Part of a small language model's weights.
Architecture: rotary positions, biases.
Training: 1277M tokens, 9743 steps.
MLP neurons of a small language model. Each row is named by its layer, matrix (down: output weights) and neuron, and shows model dimensions 256-511. Each number is 500 + 25 x the weight over its row's rms, rounded and kept within 0 to 999. Numbers have three digits each.
A block is one neuron, or neurons of one layer that tend to fire together. Before each block is what it responds to, as a language model described it from the Wikipedia text at the highest values.

Responds to: Words in the middle or end of song, album and other multiword titles in lists and tables, e.g. Love Is Like, Made Of, Need You.
L2.down328:528536496504533507484487516510484504525498548525459511511473451483504476514486488512537489486523469479464499485486500501514491511535493524511494510447511505508537480514472489475514469485442475488526515504490526473530499514484463487484495493454431500546456476484495498478458502513534476512527533430465510499468507476515487502466512512512465497477546415524503542501496508511491502430535471515498495486473488519503475546508435469519524536503510496519511523514527513499491517508472476505488519529514459512493533493518498503526514499516511482484513506450477524518499529545499493518552504454524538534476491469473474446501491506523494524501486487498507502457458453543487525487495564488468478448491528527511492483473522467505516456495507526492504498511494492471506532495506497
L2.down1172:502479501458530482536520491510481484477519533507526488499483492490508479486473494469535505484492516481536506497536523482474499467489487473476537511491476480477502456553521509473491534515456484516486538495553520520488468492469481465508465482546466521517513485499477503512473473509466539519505444519576482498459558479525491476501533523499492525489500511527493474540494496518460458501489513469485532501515538525513487528537481462471499482518469494538535512509526498492529469521522515501473530483526547501475535543482522494440486517543507508521529496497465539490494469491465497494487520517497512464540489505501493517547484483514505496552475487513545526502497528505494466461543532552486481461488482478503481539541485540494519545532490478490525475500512491536465487530486493
L2.down1287:528454470485535501485487464550560507484504502466467507512526524499494513526490499485542510523491489534495524509484415512525522483475507466529521488501495446528531510521473472515562479528555553542506464463461497506511535453512523514500539519474462466464498504531484492487517522489522489531483507502460505509523493451535528500480445521467501499491508485473513515473536500536514489496502520507490509515490526494506491504488526499510501511513499536507534493517441502511483488486526485499503495509520488522519489470559517464472531507496523512500536517500478482470509509477531513487486514479497459503502521498508489518465551481499525501544524502546496463501454460514521517491507523515480527527509473540480483525454470487500544504489538502520478496487507522455516473488486518
L2.down1502:534501528524528440489512474506494471507454495506506511522483506521550522502521522500516473496482508486513487508478526485512504524508469472508500518504493477508536460483513510532546481491485550555525499518499479495523533497484513501465530512478502452523506509518506491528496543523519532581491474510469523524483492485496471504488515489502483561525480494546480473498510500470536485511503482502487507503521529501509511517520526517522487474471489509555500487491496502545477509489498483523466502503489488494450508499514501526531563540512474486481470487498478455514481481516503510481505518510485494526495513518447527491530489481486524506463528519456459525496512513535483498474477491502472505455521527489494475456500478514498505494494481484443516505545528481529528503526533517
L2.down1551:525484471541505518540510468521444507501503539523548485485542531502540469470513492486498526457502466472522499489480461538506528487474461521490499459535500502496477452503513506480494517486474512484477468510516538514480522496523556493496450506499478388499487476484489500482490512490503527513500535506501520566515507506538518502509503508516504472506499527520484471502488456471512422484493498468474514518513501555514535478495511489505502514462479551532526504503484520527580427456531538498510510502481469471538503486482498473479506469514514473518511467501499509540486486524475460454507496469479535496471519527508482493529514509488487504503489495521484486517529537508481544484537485510542517474513518519500526499498547540441488539479494480519489492485488498490509512468486510
L2.down1566:502536515533522504485499511514495504466514495481477540516508500491495496528490469507478522512501509512447530504486540524516457484485492519511515542545518495483500513476542506505490521475509492519505454505455488500449485519507486546516509489500509512495490524498527461542468519511529515500485487496501483485482475504463509502500486489491513527485517492509497498517500552435482477489524479534515508500461536495501504506501500433509471517518491538504511526513496519505529483480482514480481532475525512529502508474536527458520484516497472484517525483489474479532541468529515475526503511525486428536511494469472507528462495491505491511473531467551505478504502476509512531491481514503497518495476493507501468475495516488544507449499487477505527498509523480511512521489502518
L2.down1787:502512469516509487519495486494515467496491500475515468474541487525520509516518491462424514523472476527512529516521511513497506517477479472486500495466447502488537479505457478472493527508538490504454504530504511490526531460440519498554444479471513523523539479502545492536501539505530476464485527515470508542515499485505544513493495500478517498501458483559516506500506502486450452482504493455489525535501494478523480496503474477439537509553513492502496495502509486555469484483505504508463477537527512509480486507549521497488501487500515509519507521507533471496487514508511497524522458501501493469467495458482498533536516502471512515490532476553500463498514525517473477475509498518513517475480493491506484544478493478476513465513479506507475551484488540446508518511480507
L2.down2131:510531467497513510523556476499530449509544451458494499472490469456512472513526491460511473490510511458510484486448488476502474497489459503477531489501457462513517525494476485505549473532520531523458455479497519503497547506504488491484497473505471470536464492519504496465493540494546530509488513494472462514493491525526513518471517530473443481481459486500481520479539526463512487486543513492495549530477517482510457487485488519504528498488474490474533493479501520521507514462451450482475510494516497533471485476528536522499506517476506522492481511477512475486497530516522498517534478500513483480450474493510504481481551470455505506471497469523528482521460527510479565489461498519483479489493473520474499510502493488497487471495459500501495503526516491478488495557493500

Responds to: Tokens just before a year's last digits: the year's first three digits (199, 202), or a month, in, from, since before the year.
L5.down47:457523451525528480481510485478479480461528421481518453496497501484519469502509507505484512479492502458477500450535541495500479528515510480502506492495486472517551491481547512486478506503520484507472530509479485502512479526505491535486492518507492557513449490497543530504509467475503459544493505518487512489462501478442445530502537538517496576484450532523499489491555460484512538530484505483541499537518486488552512466514500487547490499502487466483469481520506478387491464534490508495505500497471487514483528503506486501502467510507512520511514502499525494476523490527481504471529504522480468497539491509494510529470477494509531488505519515481504525446486512452504515507492485488484494496476513502510483513483484476484485482523505521503459455493466493508511519494448498
L5.down253:481515511490517500492475516564489501484512457528465473467527495474498512485529502535514567452491470464516462472490458473509513501494486502500497471510499525511546496487507472496515502478543460475454501484491456494519500505493529497529498490492510449495499470518536450523492503499523492501521495515564501485527502492500506504493532511514495527526470510537530524477502495481484503570525470515498463528515483537524529504509553522559457500512473516511447490498457514541486547481513506492468520522471527494495487544485538472525468490473521522522559499521538475523547486472483478462541511559481490548493511497475450523473551487505498485523539486543504481477511469494481537496477481487510501496504489500490494496527508489510487513522522495482506526501504519489541480523509519
L5.down691:481494492530496510452468440510497506491508506509523476486500475492501505508457509460470499483512501497485488468493523485496528547496544533517518505490470517508529469466487498492486507527497469462499566525476463522508488502493497461479490476493483544511454478485520472506526482512501485499477512489496479479470522446472491482531472549496527511511466487503473500523521486465498541517502496526508504528534506517513486473476484476518487511500488474485498487493487504397461503523508531504495552510492537491469515486482479567532493483462511552499490517470532500487532515563473491485550466507482531471481495543499475518504482468519551513510561451470517533502483538467499474527502452473473491466544481499494518506504502487465501461497475456500532521500482508469499475470515510
L5.down746:533463506490501517469494512508492519517488496462505514529482510505454525485514488495466547486522483505509480512505510470524502540494501488452492489481483493502503505455467539485523513489518492504457463536489508503490462545468495466460478485478471485499505507533522502540505486538496497418513526491529504489479465499479451507506496558510500533507479519527507496521556506482500471487476504498480529520463501498520475529496477506492501493510506454486512464519516530456450557489477490490511526507496508532499525474491499498524508507453510538518517487454522511518486560509550520494506483510515495464562467455551486515499527500535458524484467550494519479511500501515491473481447479547516489469533462457508523500456492462515482491485524490524507510526456503473484488507514497
L5.down846:470538513508479513525488484504500492495510503558480528500523536478481484500491556479499485421490544482540529500532482519506493441497493513501456517524508546546507514466533486543552536538499477462504526485473470551489509510500516505505523517551483483505465521503538495496441523513545469509514517495520528501474527449557490513522504535496488504471457514512502512497543525482514516520536493525456532532513485479512496479540501516473491507491499473518525518501496488540442496499434494494494536532506501510489484474505498485484477487506542529476515512494494479496534461531509465507490485491465501485501494505495511522485498494496496471512499475467459517486529511478526500515507493449479526527498525466470490482506500444498495472479509506537537529533461522515484542473488553
L5.down1353:480542476553490488490538470519515527482546463482476517544493500457510497482496512465442502506506465523492522507476487535534489490516543506490485513530481522517497520444495519544580514457466500460485506478488521563508524540458494509465546517471517478518517510515539490508550491476484565524464477520472499506513520497477491497535526517513536486476495461468530521525487492489536540504477481529552503440472514485550486472546518491532474522520475474485484506515489494510482479500517487504497494459444505480515493482521473509521469506536505489492471508532530510475498480490505508494477467492485530457541495476510478553476463488480505473500477474479495537463464505482481490489459519445500467496515491503504512498451505508505504449504505484520460517513506505487473566513511494
L5.down1717:477528497507501476493474461493491519489493437522540460527505507483494493508489486461475509532512515471476523505526484521501516471484519511494502505506466515516530467468525491474503471533506469507503524490480483497482505517518520485512486498514492482492490496508478513457523492547464459500510547483524515500500483492465481496544504500487499491530505460507506494455523482474462488528511515540498522464496500491522493520477517512511506519488494482461453477459516472381491514484530485503533514491472487483481506504476479531553468515480497547487495505483534554438480465526449517490500480544512497502494504479462509525482501489515568501512533478534542478493498485471520486493494430446488509526522498521533500509472485484471456491506499441481511521511491478477512483513510511
L5.down2345:494546478491520515482488518453486502515503466511487465502504478493468463508490533505533505538530467473455521501511493514516511493477476498466520500462518474496485451495486480515514492495507491452498500481503448481502542508516442540444503482487501473483487509455510497431501522511506473501527521507539454495480501484490512474519506532502523509538470456479490485490512488506507533519514484539477464481492461485524463479508494501534495486470486419491478500453472504451489541514511535517508556473473473506504516514518501568522486497483474498500521477478489534514521500509494474474502540529484527485484532474480515480490499511462547451467528462491462510505487499458490494488504460477456503522498503511546483514418534521494523456500462461528509512537519484438488493486488524

Responds to: Last token of a sentence-opening time phrase, just before the main clause, such as the final year digit in "In 1970", "On April 6," or "That year".
L2.down474:464521494516511539541481540476451507540515469487480488558497533464442482492471495496469491493495538459501464469526513499489530522484565487536506507503478518509531486485523519462492462527476472462448516508506525493510554517503476512501511491554556504537506514500529480522479437526518495498530516529451500449531466518501478480500485501502531503492464478498539523529480502514472526478487506493489484479479483478483513531509525513501470492501494468467461491517537488490521486487500504526519499473519500522518449487513502467492561464471490547515498479473548497518530495487515485513531555512533486461505519504485483508468506506465520518514499479472456496498503521485527511528485511524494514479488486481485495478526493547494484508545415504490545517466544481491514485498463441
L2.down604:525468524536532503510509527540511475507497479471518494488538513466504498474479481534538506468509510508520546521490507505506500514532531509496473434536520523500479492537479485501474519471528490495515499484523500532508501490494478500459537493513500495548497490478509486506492477534496532468497474501458491507502506498538563503467503471472482530538448503503501544483502499538487484516496474485441517532471507533549499527511498518522533501500506478441495505519480450362464517555485510500505510542448488505499518522499514507522531499499477506485460506467559494475488540520505511512521488478496516545493462513551489524509542496526517486467548501485482506485504531536521468502480479483498480510538485515474489485509526509468506523499489497512486485482483486459489527484465475
L2.down778:531542533478510493492518545510532464534503482522491495521518508504479557516504512541536501467483524510502495496465499524522487519520538444497467494526463477482500470518502513514470464523540478454479513507478510531523546528538483490496515512493506500548488497528471515526494461482504481480500503469508530509506500483536470483502516519516486492501472446453489537484557500536515482496492477537498535486512483519537484521491489549507514533531497478449521506490482558489526520481476498545542489465482524480452494473503519505527520481469489519521500497526538517508498502522483467507503530500518488505498556456509502471453517499478514517514505510544502483502551522506528486496477479501533510506520505498474493456496535470467509472533511498485531508464508467459475483490499488
L2.down935:484506516517471503487504487487491481510501475495496507481501472528467521508535541504547465473532497502497474431515483488493439521540499487471489455505482507519519524525524517475493453504517505515469512497461475500499479504517491485503495455484467522577481485490495538520482546455548502488535543464520493489486485492487510487486525552480511474498507481540519495500530541494499481501455497489495564519508515494503556494537484508539496461488467528433500517504502518484468528437515522548497500473482549488479497475516517550478506530488504541517478484486532491486491471492491483508501523471442544515509492483465500486506512513455482468474488482468474494478492548479514536479499528498480486492535488543497508459478490487482487496489512507500494491539523503456518464477525449
L2.down1316:482502511483471557518489544498514486508497498517511519449473510513513529505490514517531530474546516483473458535516516515509501489487468496468505476490552522517499539545467553545484463520484497560480519534501506517497495532475484500473523484516540532547476501490465524560503512511493493493509515460543494478504514487500483497559460490490478502524499476504511508537536459511485506473473456514487511517510518492515517499479490468553468509515544491479485535517469523437503494527508498514528483496512497516552514502512500529465448472503541511533479454471517465506498497497511539506513464474505485507500488463503491517502515549482474516522492512506449488481539486527502523506447476534535502531515477493478488530443430488528456510481483491522533507550495461480508501477498513
L2.down1985:502515493494500496505506502496566472527538538521494510504517524523461494505520478516500493464518524521517475525480475502479487502528527472493511431512471488528548503556511528496507467530488494483491512506469498502527542543512484509460495493447532488505472529523500486524474445457430513476506490536493544469513492509530484465469527459525493516490459482489493539490499526506503495506554488512533543519522472483511510481513515512495494493480444489477492499503491455487508512485474490467534485475436496479528504511497527522489488495560502474491496484546504513491486504549520476511495498502485487493473498519524517493514522532509557503556486485463462474467519571500535472503507500520499519529487479481488517444490532483489495479501498478502500466515482507473516546489535484
L2.down2364:486530498485540475467487499525567495532477533466461513487499499542525494523494516538520473449523512531510504540511472516461507525517499504540548452493501530501474499538526496508482541534508481474530501495499503492470506465513494469488498483500499524489479435465510511471511439499498512508505536479478502518523528504516461482489469473514498507468466519467481525532500485469519490526514468545473539531452468545506522484505509490487524537501495515492460494491501523504512498460498490505495494492463493507501486415472539507527490525471476524472501503565519531512532517496478443529499500529433495488504513476489496504479481489507549548485513504500482491503469562485547448524466512511517488518524493462497483461470495503476460485496472514469431526518527490469506499510554477
L2.down2584:498528462523490464527484512506478485470517469477473508505518541504499514534502514493485432495496525491532519507542485536497501534508538440478492486525524453499479545533504521487472524485472483515546513497540521520496514543510467503531487520521497528516471522546512512509517506500464479535509488519487542560508504466523524486517505492485513500529485504474472498484480481548512513474505491516472514471474514480477510481498523470470509532458487458459510486516508474451517533509479453535520507512486505489493501478497489509508556451475551502498483524495484527506482522487480471529494497538478467512491474494502490534503523460484459560501519476528524472475522523509525487554537537499472517517510516484526466512532495476469516488521478472495526493544509507528564506512522491

Responds to: Tokens just before a date or year, such as released, started, c., April, or a year prefix like 199/198 in biographies and tables.
L3.down2254:499520529534494470463506463516484510488530512489481482530473477470481472531513522533538486477508524501532506512570515454524493492509522520506513495506529477504523522457492503493483522513513491497488484465508439550524530528519512472508511561491477502508517498480486540485521480493540496518480533462534480525493483494480489477497499532526485490516475499462511479442527478541463480535452496514546482535479497512516534470490484475505514474481477475507427463512492508484511490477527487464548478518515531519455513521503459488535466514525492502490479473469486460486509451496490457493517490462466523508510526503562472460498485476502541480535485484479526520495485501458485542495448491512492499510539508464504493531457453514490544464519482496514507545478502538498486509489486513

Responds to: Final word-piece of a split given name, just before the surname in cast lists, sports tables and bios, such as El-lie, Carol-yn, Natali-ya.
L3.down1487:492504526475442561507476478479480477484472516485506537568552513464485520520512533535487497481476517443485490450499490493511486517522484473512526519503481483502501493464488515516500447505452506471493476503478506512488482508470504486487470477502516532510495557513491559525486526526481508494492479469509506490520506478467500489478553503484469539459488497489483510453522494493479486496529485484504547491499482483508547519532503491534458472504506487455451486521490489502470514500481456501496488490510491502459487499449490474487526505515525452478499490495559457515513460519469507528555457492532485506491487502498499509548518528486535522493476497460492434502517510469486505496450449523517499460497510547559521501504505480505508533479501483513503525502459504493522463495524529

Responds to: Final token of a person's given name or initial, right before the surname comes, in credits, tables and prose, such as Theodor, Manfred, P. (in P. K.).
L5.down518:512498540491510486483514477511432510524480467480516516506507525499463497511520505491512486476455506503502462536485494481489476516541514449486483524486540499545444493466507486492498525517467510487499509454534510499494506530504479496459510471519503496522517487564492512470489547473457479502536515513483502500551488457454472538507505439505545521511512502503528491495477509480497494491531502525501465502484505492513468537503524526494458497510478509468480509459529540472503515512523497555517498493480481530458486555482528495511550483528497513529482478522459493527529523504484500527505527495491503485530564450518496486513486515487501476501480511462512493481531500536499561489473499526480494520503519498443481519470488453459501524465493490520504493507486519509521469490501510
L5.down902:478527500485506528490519494483496529515526498462528505523525522473480518465514501502514509514493508489485497500493510506523518497523479497495481469496495481519480488465497507501527475471508476525525512505484491493517499491474497479497487507507465432476457498482485514490507489509434531497523517473541495480500524496523466477531556548483491528500526471520479515445471518516489485509528515531503501504494474470499521519496488504476499506518508527515512466531503513539459516500500472534498519478511497496489525493510524493544487471495527467463514484493509490499529476506501502500462448514506480473489487448511521498499508560505522523517493497471492484483466488503433484481464444496500534472539487510537535490516509524550479477445489493535484563510510510554497475498498519
L5.down917:514512491504481508544490519494539517508535513478530488449513471509517478525528499475503458508478481529517509481520508543511494478510552525496489521553517512532486502476507490481508498475502529507516524490523469492492485493521504472485519487525458531481509509497495515497518512484481524502530459519506484531571532464485526553527475544499486548460543550512494508517506546517461502493477558522502491499475526486509498518453482500477495490501510555480458475514499507518511500526522464490462502503512549484520464486522522506520485516453499504497542524509535477508480484470506522514484485520469491506508498468515456522492529515485497481522505534490491515525511450528485522519522492437521473528503458521520512485509516505471476502479489473510513470504493530505505489511479472
L5.down1100:458484490485489465503547517514481536493478489497505528505477510502462528512529490531523501510512524505472453535498509548516548485509546494498486494527497491469503519470523489521522499538521511460488498484533522481547483535518482515486472440429554470546513503517547486493495539463490435515500440494496509478548515465483532446464528528519501455513529524498494484504492498485517532531540499502537496507535499492502460491542530487514490522505506500480494534511530495551534484485499468518496438492467511517506530509544515503534504491494523514496506487480466465483485506534505522489517495478456520500476526520510485525458475499469479511450446538529508500507546503515491501472515449527485489545499474473516544444510491509546515476501542491471518460514441494512514519459489505
L5.down1306:482464499507484516502502531496484511514506481519513526485525529506508540529544466445510507479525504533468444503476476505503525538476468503527470520494529511483484491507492508512492493479524509486492484519487452520457492485473458511458508459518489497536499483498552529503488501547500526523458505513509540470509512490509547510521538539555525501527494489504471500465493473515513543498520514499480484485488512503445484509519467540474506479482501481533498491486509468424492487435508487423534528537481474527463526530535516530504493449503503524485543479495540520513496516513494488494521447509497525547504455473526508486520493506496442509487490509478505483527490509486498442487525461488503532487496488547522485516489512504499472511497483502504477521542469473537553512529513514
L5.down1563:522453512516511510498493474521440499516435523520561464491511527516504500470466504513504534501479486508492524511498523500492574473468516542515516530494506579469519515464463501535485481492529501442549485458502507501477493503537486483502530494491492499555516492480519477483480523501531496473527509522500523504532479462493512499513479503519466489545497516496518488525505544500516496470518510476491471532497507544486476528479489478492507489510447430486477455473504524453510490520474514487516515488460509503496444517489478471512525509489486462523515538521505481531501505490461511494453497579461509494479488509483513499525475500507464526481491516501484491520490500483518506507531569467474497512456559479506491500491492548461487487490489505487499490498512473530488481485485486
L5.down2724:477517493478468515503526513512501502517535473498550511516522519485473503461500533512479534510509480528517460493498455531477569519514492512491493460480468482527461474496514534469504522470493450515497542502459495512514497517459496492512523533530464497503480481509516485506541497499482522469539524482484469504492507514541482492524522547480483504502483487532513506493484518543452513513533496540504509495507502476515528492443504483495501476483494511518484489520499509588462487511497437516495529459497491488472544492512493549532467459493511465459509481511513492478532494501498478493468483552490473496506493488482533483504555530469542473542522492492477518512479490479467492526488488475510526495511470506517542450505556524540467473527486494559465551501490511509482488499474482
L5.down2765:483511535475491529500523479491487515476485537486505478507500524483537510489461513486491512479529537565498489485522484488516509493512501540492502473498498546553521471482489470505508508517518522476471492468514528524503513502494528482489505511530518487502503486520518487490543569509576512477525489506470492490507476478457520517521487510489475487496480472495518484543509477474501467507477522462500501522501494485479510534451497517549488511452502479505512488494514484461499503518503525501500479468470446518491507520453522492494525469509481471540481510490520493537506487498490494529490532504505527519524549481533492546498500508470489467479480527491492497521499500505499487501479510511461480481518479488488499551487549483495473510477495499482486463467496507469535493469487472

Responds to: First word or word piece of song, album or show titles, often right after an opening quote, e.g. I'm, We've, That's, Ain't; also words just before a title such as released, programme, group.
L5.down478:527457498492469540462479521480433527487521578463460490468503535532515431516461501478488466501474504517541455535487475567490478495477532499478520546458496519493481479476554500459500487534475520534443530496499485472531500486480513474527500483523442437536496480501465492512499476508518498523482504453495530495495497473471516485483499501506496482482510472502518485545508471453474533464489509521522485525487491512509481521510511529512448484473458467502514472492525478499523492524497499525548458537536464489512517488487504525495563546475503501492535498530488474483531512500442514525512484484501530511481510470469477494511469492470518531515474497480514509538514509495526501514456475505465455455456519482513516522489531514490495484539524464520522481539515468488514497510510480
L5.down677:490516517498488511459498537521534520496531528505494521521473531472496444492467496496492472478508482498526520482533487498511500511502474465499474531537505527495552528468505508563523504493547537504506462496497493509477500496495498509490523543514472467521514497463553488535500471500514520463459518499465507476477541471529520519490517462495506427453511530504489463509541534496475520491483540545535542468517518454505475483533486473528498526443487485487514532465487545513543484477488458465510521505570520495466499520511456481554460535504532485520508480532450464447474511488437568509519514462542451485489488513504499467502505527464504516502475526505546543503522507481558475515508527536500520511499455492519506475489512506524493529518497508477523475495513500521505501504518513
L5.down832:446491498469520530533538487465489480521526497491517555486510492506484499506455501491493509517511500456544473496508515515513526526499531485522552461464490525460488477483536507451529515502505483501469488477474506510512504531470489486518489525511478450583533499486485495486490478470493533520459524515497533487523483490499517470546554518497474515490475521493499501516465500441524461498483544503503489482512487482541497524454494483496502473502468490502494497491523508507478510537482528549465537464458517520484499501534519508520551501516480507521507487488497497542488520513464507485481474469519461521482500516503469489513492503542496549483529527470473541483494489503500481495473506495518509500528486503466525496455502494533500513502499491481461519502514469555464502495529463
L5.down1123:517486494540495451482492480480455515524500465496539506498525511504481524480464495534487514497504510501468498511507467509504522488537496536468495457474470480493509503488472513505524508473529513472488553455530503504498495478536479462510460506448529514494451486468514495453476484494483500454533481488502488504483493507513513502481453471472512456516502515510471503451543486522474506500497479519490481462524516496504476498503496509484510487509529499443489504510492492541507516488516519530504499495478477459476533508544523519502544475505520516514540535539483530497500501483548486463526517485494488460529514499486506511579450505503468509459462489497430523472484525498542497557474504513484517460521488524532477501512474474487496543507514513482490514577485510493522496514472516
L5.down1970:460495498472461472502481491511478474531516517504532469514504485490465465560478489507468511470510471516506514484460529514509491491478499495510512476487504531515508494489510522509476485526483486489517506464505465542501487476476501488531490548527499431573498466489473480530544515461492482515515505513500489495492548482477490511535559479529485511513548523506477453513491526488459509477514530533475508503533524499491514489507516543527506506533521498487494483508517511483486537535531480507521501484419515528507515517485482537540485503547496502457510512458497514481511511494454494544531522505473483512494512514458513503479533504510507472479470499481487507512520496534491467465506465475536516499463498515470498472499502504448450532487558544461483539467470500501455496475503478
L5.down2033:517495467515529500456504486495474538520499503478489513494462506534515482518478489480555484523479481480492523444533547564472503524474484470496489535496536473498528558550506487492521515499486480513487486499492514483533520493505453498518516461487456434523571480440485554492513476484494501523488496533502509513461502488507508533495510534536490467508483469513480517506464520480515497496501512561476500535480471495506505489428518498460479531455494492455519497446487515495530554538525520491510497492483518536522527577520507534505496517516483493497484496502489527540495504452443501517477489482479456513497520533493519479486516498516506545496515494498509513509514497491504456470501473503478497551466500513480542520503453535501458532542522507516499491532509494510506418479467524
L5.down2305:482490476509480513539525499501459501488526469506517481518493533527533510522498484484483497546471508487508478525434518583499469494498489501547465485507498503504508471525480487515497518515447469506507515505483523482490505519486500469510519499515500479507526503478489499476452473503506485477528517493485453475472535519484520451504480545453480470504527494541531488521485451516526452500505546511482489488528541460490454465494508463509525539492479502511493464527463496561551460480458495470514491498472513491515484544489533506551470540552474480480520504535524459471468484495449518512511486490522517466467442514447517505539514511524487527488521519491473434462527479530551488467519479506475465496503460492506480493526519530499483508508476513484543467480548485496471513495503469
L5.down2696:497521513489500530503484464430487451494510491498473484481513490508480484527476471505491495498527446480532500519507509547506531547509462453480544531478474513488523524536484488533509462485492493500499470522506486519503520493499465454504509548544508481535536513440519502535484468513504487524486498499513485489538514465470516487483568476478497477486441548545477461502471513498496487510509522494536476448551495496526531503473479515503485528480516500493490507531532543522555499514526533492491516514458521489477463529494524540503516509501473474552544452544522515493511535534469506488517469466514476520537474505482495546519519545513498511575488516520490501515512546535485518515464473521515551509513527500497512469506502527487512529519538491485484480488504494577507494496487462

Responds to: Final word pieces that complete transliterated non-English names, often South Asian, in cast lists and tables, such as Nag-pur, Oman-a, Uttarakh-and.
L2.down707:499508486498471484493470454546463466515453542509496509498510517489531476493518487498485461516460519520511452499532448470511502513471545516476489486477496510535528550489460533514490496459483462509462474489488510516490487588531482503505531466481502501504530522544508483500492507504489534525472527473519513484513490513504520480505488516492514497501481505501501470499476517528465531446491500484511489497492497486452513524501496502452501519488515476495503457492478544491485563481531475511503491543485523476539459507456517498488484535527477551505520529461563494497481497479486523554514528490475505495486505488492478520510495506513512496526541494504503488475484532475502490523490477511528529501509503519477481498500538572476535528499511488472509482494481569505506510459468540
L2.down1232:521503520508458500517524473527538469509487485470484497487504471543529547444510484490495479534503513494495500497500475473484484472494492510528546505518511494513495519482485503499573513500514543524519493519519509474503489527481480520519540503499472505518508538505513497472515533532525486533469478521487537468490481495509540501461486503497492503479484461467506504494466530513503469484478489494479575522489487441499476519529517527522497528440472455517538498522482510462539499484484513514533530489491473533504509488505474531499499510462489498479488473462473487487454499506523518470496499465501488484506532450493506536451565494501493533487495491493505499481451466499536505497478518487445518532554572477530480483465569513513490528557510504522473477491499519478456504538454495
L2.down1603:517481547512495447556501490544491459506472484506508482531551517533496501456511439474485550505501482488493478505493525507496480520500473504516505489494522532495536505508486495469527498488518514488489480489493492496479536541445506472520480506525486490541451554510515496480512541493509522545485479529476516487475529474539526491489491517486443498503511475494455478505496497499474434515475536494502493508511532497491518543519504533488506518500523491463491524457527521474549485528492464522515499490479460463519523539522505465490529531502536477489518507506548487498521491545482485500516527487479499506456503460519473487509526503459482505502504493539525533562507474506484523476514482493490518502461537504491457457475525534494507522485496454548474495528484486499479516522493505
L2.down1944:494473463512494481505521536488462458487507520521485495484462482518517495503530467534477497460486458525516519538482581490503490533494454477533495470537530514496530561500535517542548573519500541495489496481523526501528493496484509449477499510485497505483461482483540479501508520503505482536505486520464522477487502523483499489523451481493456469521492518539515504451511515507489507480470538506528487476523495528505434516503512455511507536504532447467502534453490506500502525514483581456471498504509506492544551516534484474502487471485469491530506534528519485530505442496494448460493496497485526532469505503525464519517517488468515513484501485551481481545452499482500515490524531466484485565505465477472486506496476476534505518496547526495519470511495504531463482492444529
L2.down2073:516470526473507514501474530522478470519479480509450496493524494537552507510510496527494469501516504542521493500460527529510436515481447533483496536499501488509508500466494529495565483539487499482504467498534512498528496532484503528468503509519523495500499482552521471441482498496522494513531494494430510494545472517525476478479486509454516500502513523493476501489517497496513491468480509487570464541484503454498492493505494509481499493468527497477516502444500535515447515528539487545532463496515434539501509509497473510511520529512503496479523527520482455493525559500468491479532511472447498525532517473514478459470504497526533461490473511515507471515519486521499550478490553522479470468463545504507499517492491494489510571474507473464466495518481525512478539508491515
L2.down2137:476463497510446505487503525501517523555457523541500497503538502513490509499526441496506465499517467512506486486492519504507498492482493512527508521513506464521522526515480497496520477518458478479495506507522514504505505512481537546438484507454499535494490487537536477488472558485513480527537449496493526522529512496498474482493472513510494502477505485509484493513472529482543474456522488514527474514531477469497453512492511548517499474444534504473518505507485485455439504507496576526559483475501469547488513512516532463498507514514511490469483486517494513467483546506455498468531502484492509546505547472531458522501514492455506465515474501518524464515539470508471548513509510491485546508507482491500504502474497553453461555487496438497516478516470499517527514497538520
L2.down2927:501491504526458545478494501523499498525463505448528540522511490454484497507538482460485520484499486481506504509489468481495483518490509465481544537514522507534468531515524464497502509512511529527462507515532511530464500522525511499501450464497535487487499527543507490489494539500493481519513486489514507534526473486463504465449477489463473517501524474520513515482437469492510486534484527508516515491481506512542493518507529560508475453490539496483508483516501493526519549470502451476462494511482486501511516484495535509491468526524500467514503522482479540484515519514488476513534490504489504512541502499528473474477555501464527522496483471508517475544497543535539512502495491478507514508498498455563483522491554518527545539538509507498486525542515542532503481517533509
L2.down3058:483455512487498506541509467481497489514464521499532511457496505470511520521488510494448484521509500478525516525484454510517478542514524461466503519524462494508524520535468474487512503468507518498479513528561527525552523485521486503470491506484439514516496493512511542512520466474484504500494463490541492478543469489519495543510518482483507540512502541539452487524499478479477534465452535503465491521497540519500484478478544453512509492480476481538452507519484528497532474481491540506535519434478525527473497512515502492474477538488476504492457513529481508517474487562500519509497532534503414505492500483478483503537539517479534489513506511510453492480548496497463539503507489502452550511464517485508482513475510490509483533476536504460493495479513507509509521503479485

Responds to: First words of quoted speech, song or work titles, mostly pronouns and contraction endings after an opening quote, such as I, You, 've.
L3.down621:475522477480474530507534515460466505546489519489505529477487488508480500529454502506497557539475502524493435494513504514478482534521575477483514465510469522489487496485515503494517530518461510491505491506500478513516478492453467527525506515509489516546521527481526520490500474454517514484477512517462542453513502486492523503515538538460470488482480520487494493479500450500517477522515515479498530494542477482523497516510512503544511511495468500513507517470471492491519547527491465525480526444497491498448492512491480487526540507531493485506473506500523498499465498485508480446508493514495515477478492530524477544541495513498508515466494517485522540472530505524503509512485551517498476498551517487490543499486502506520475519519443496569488525511479486518461486495505473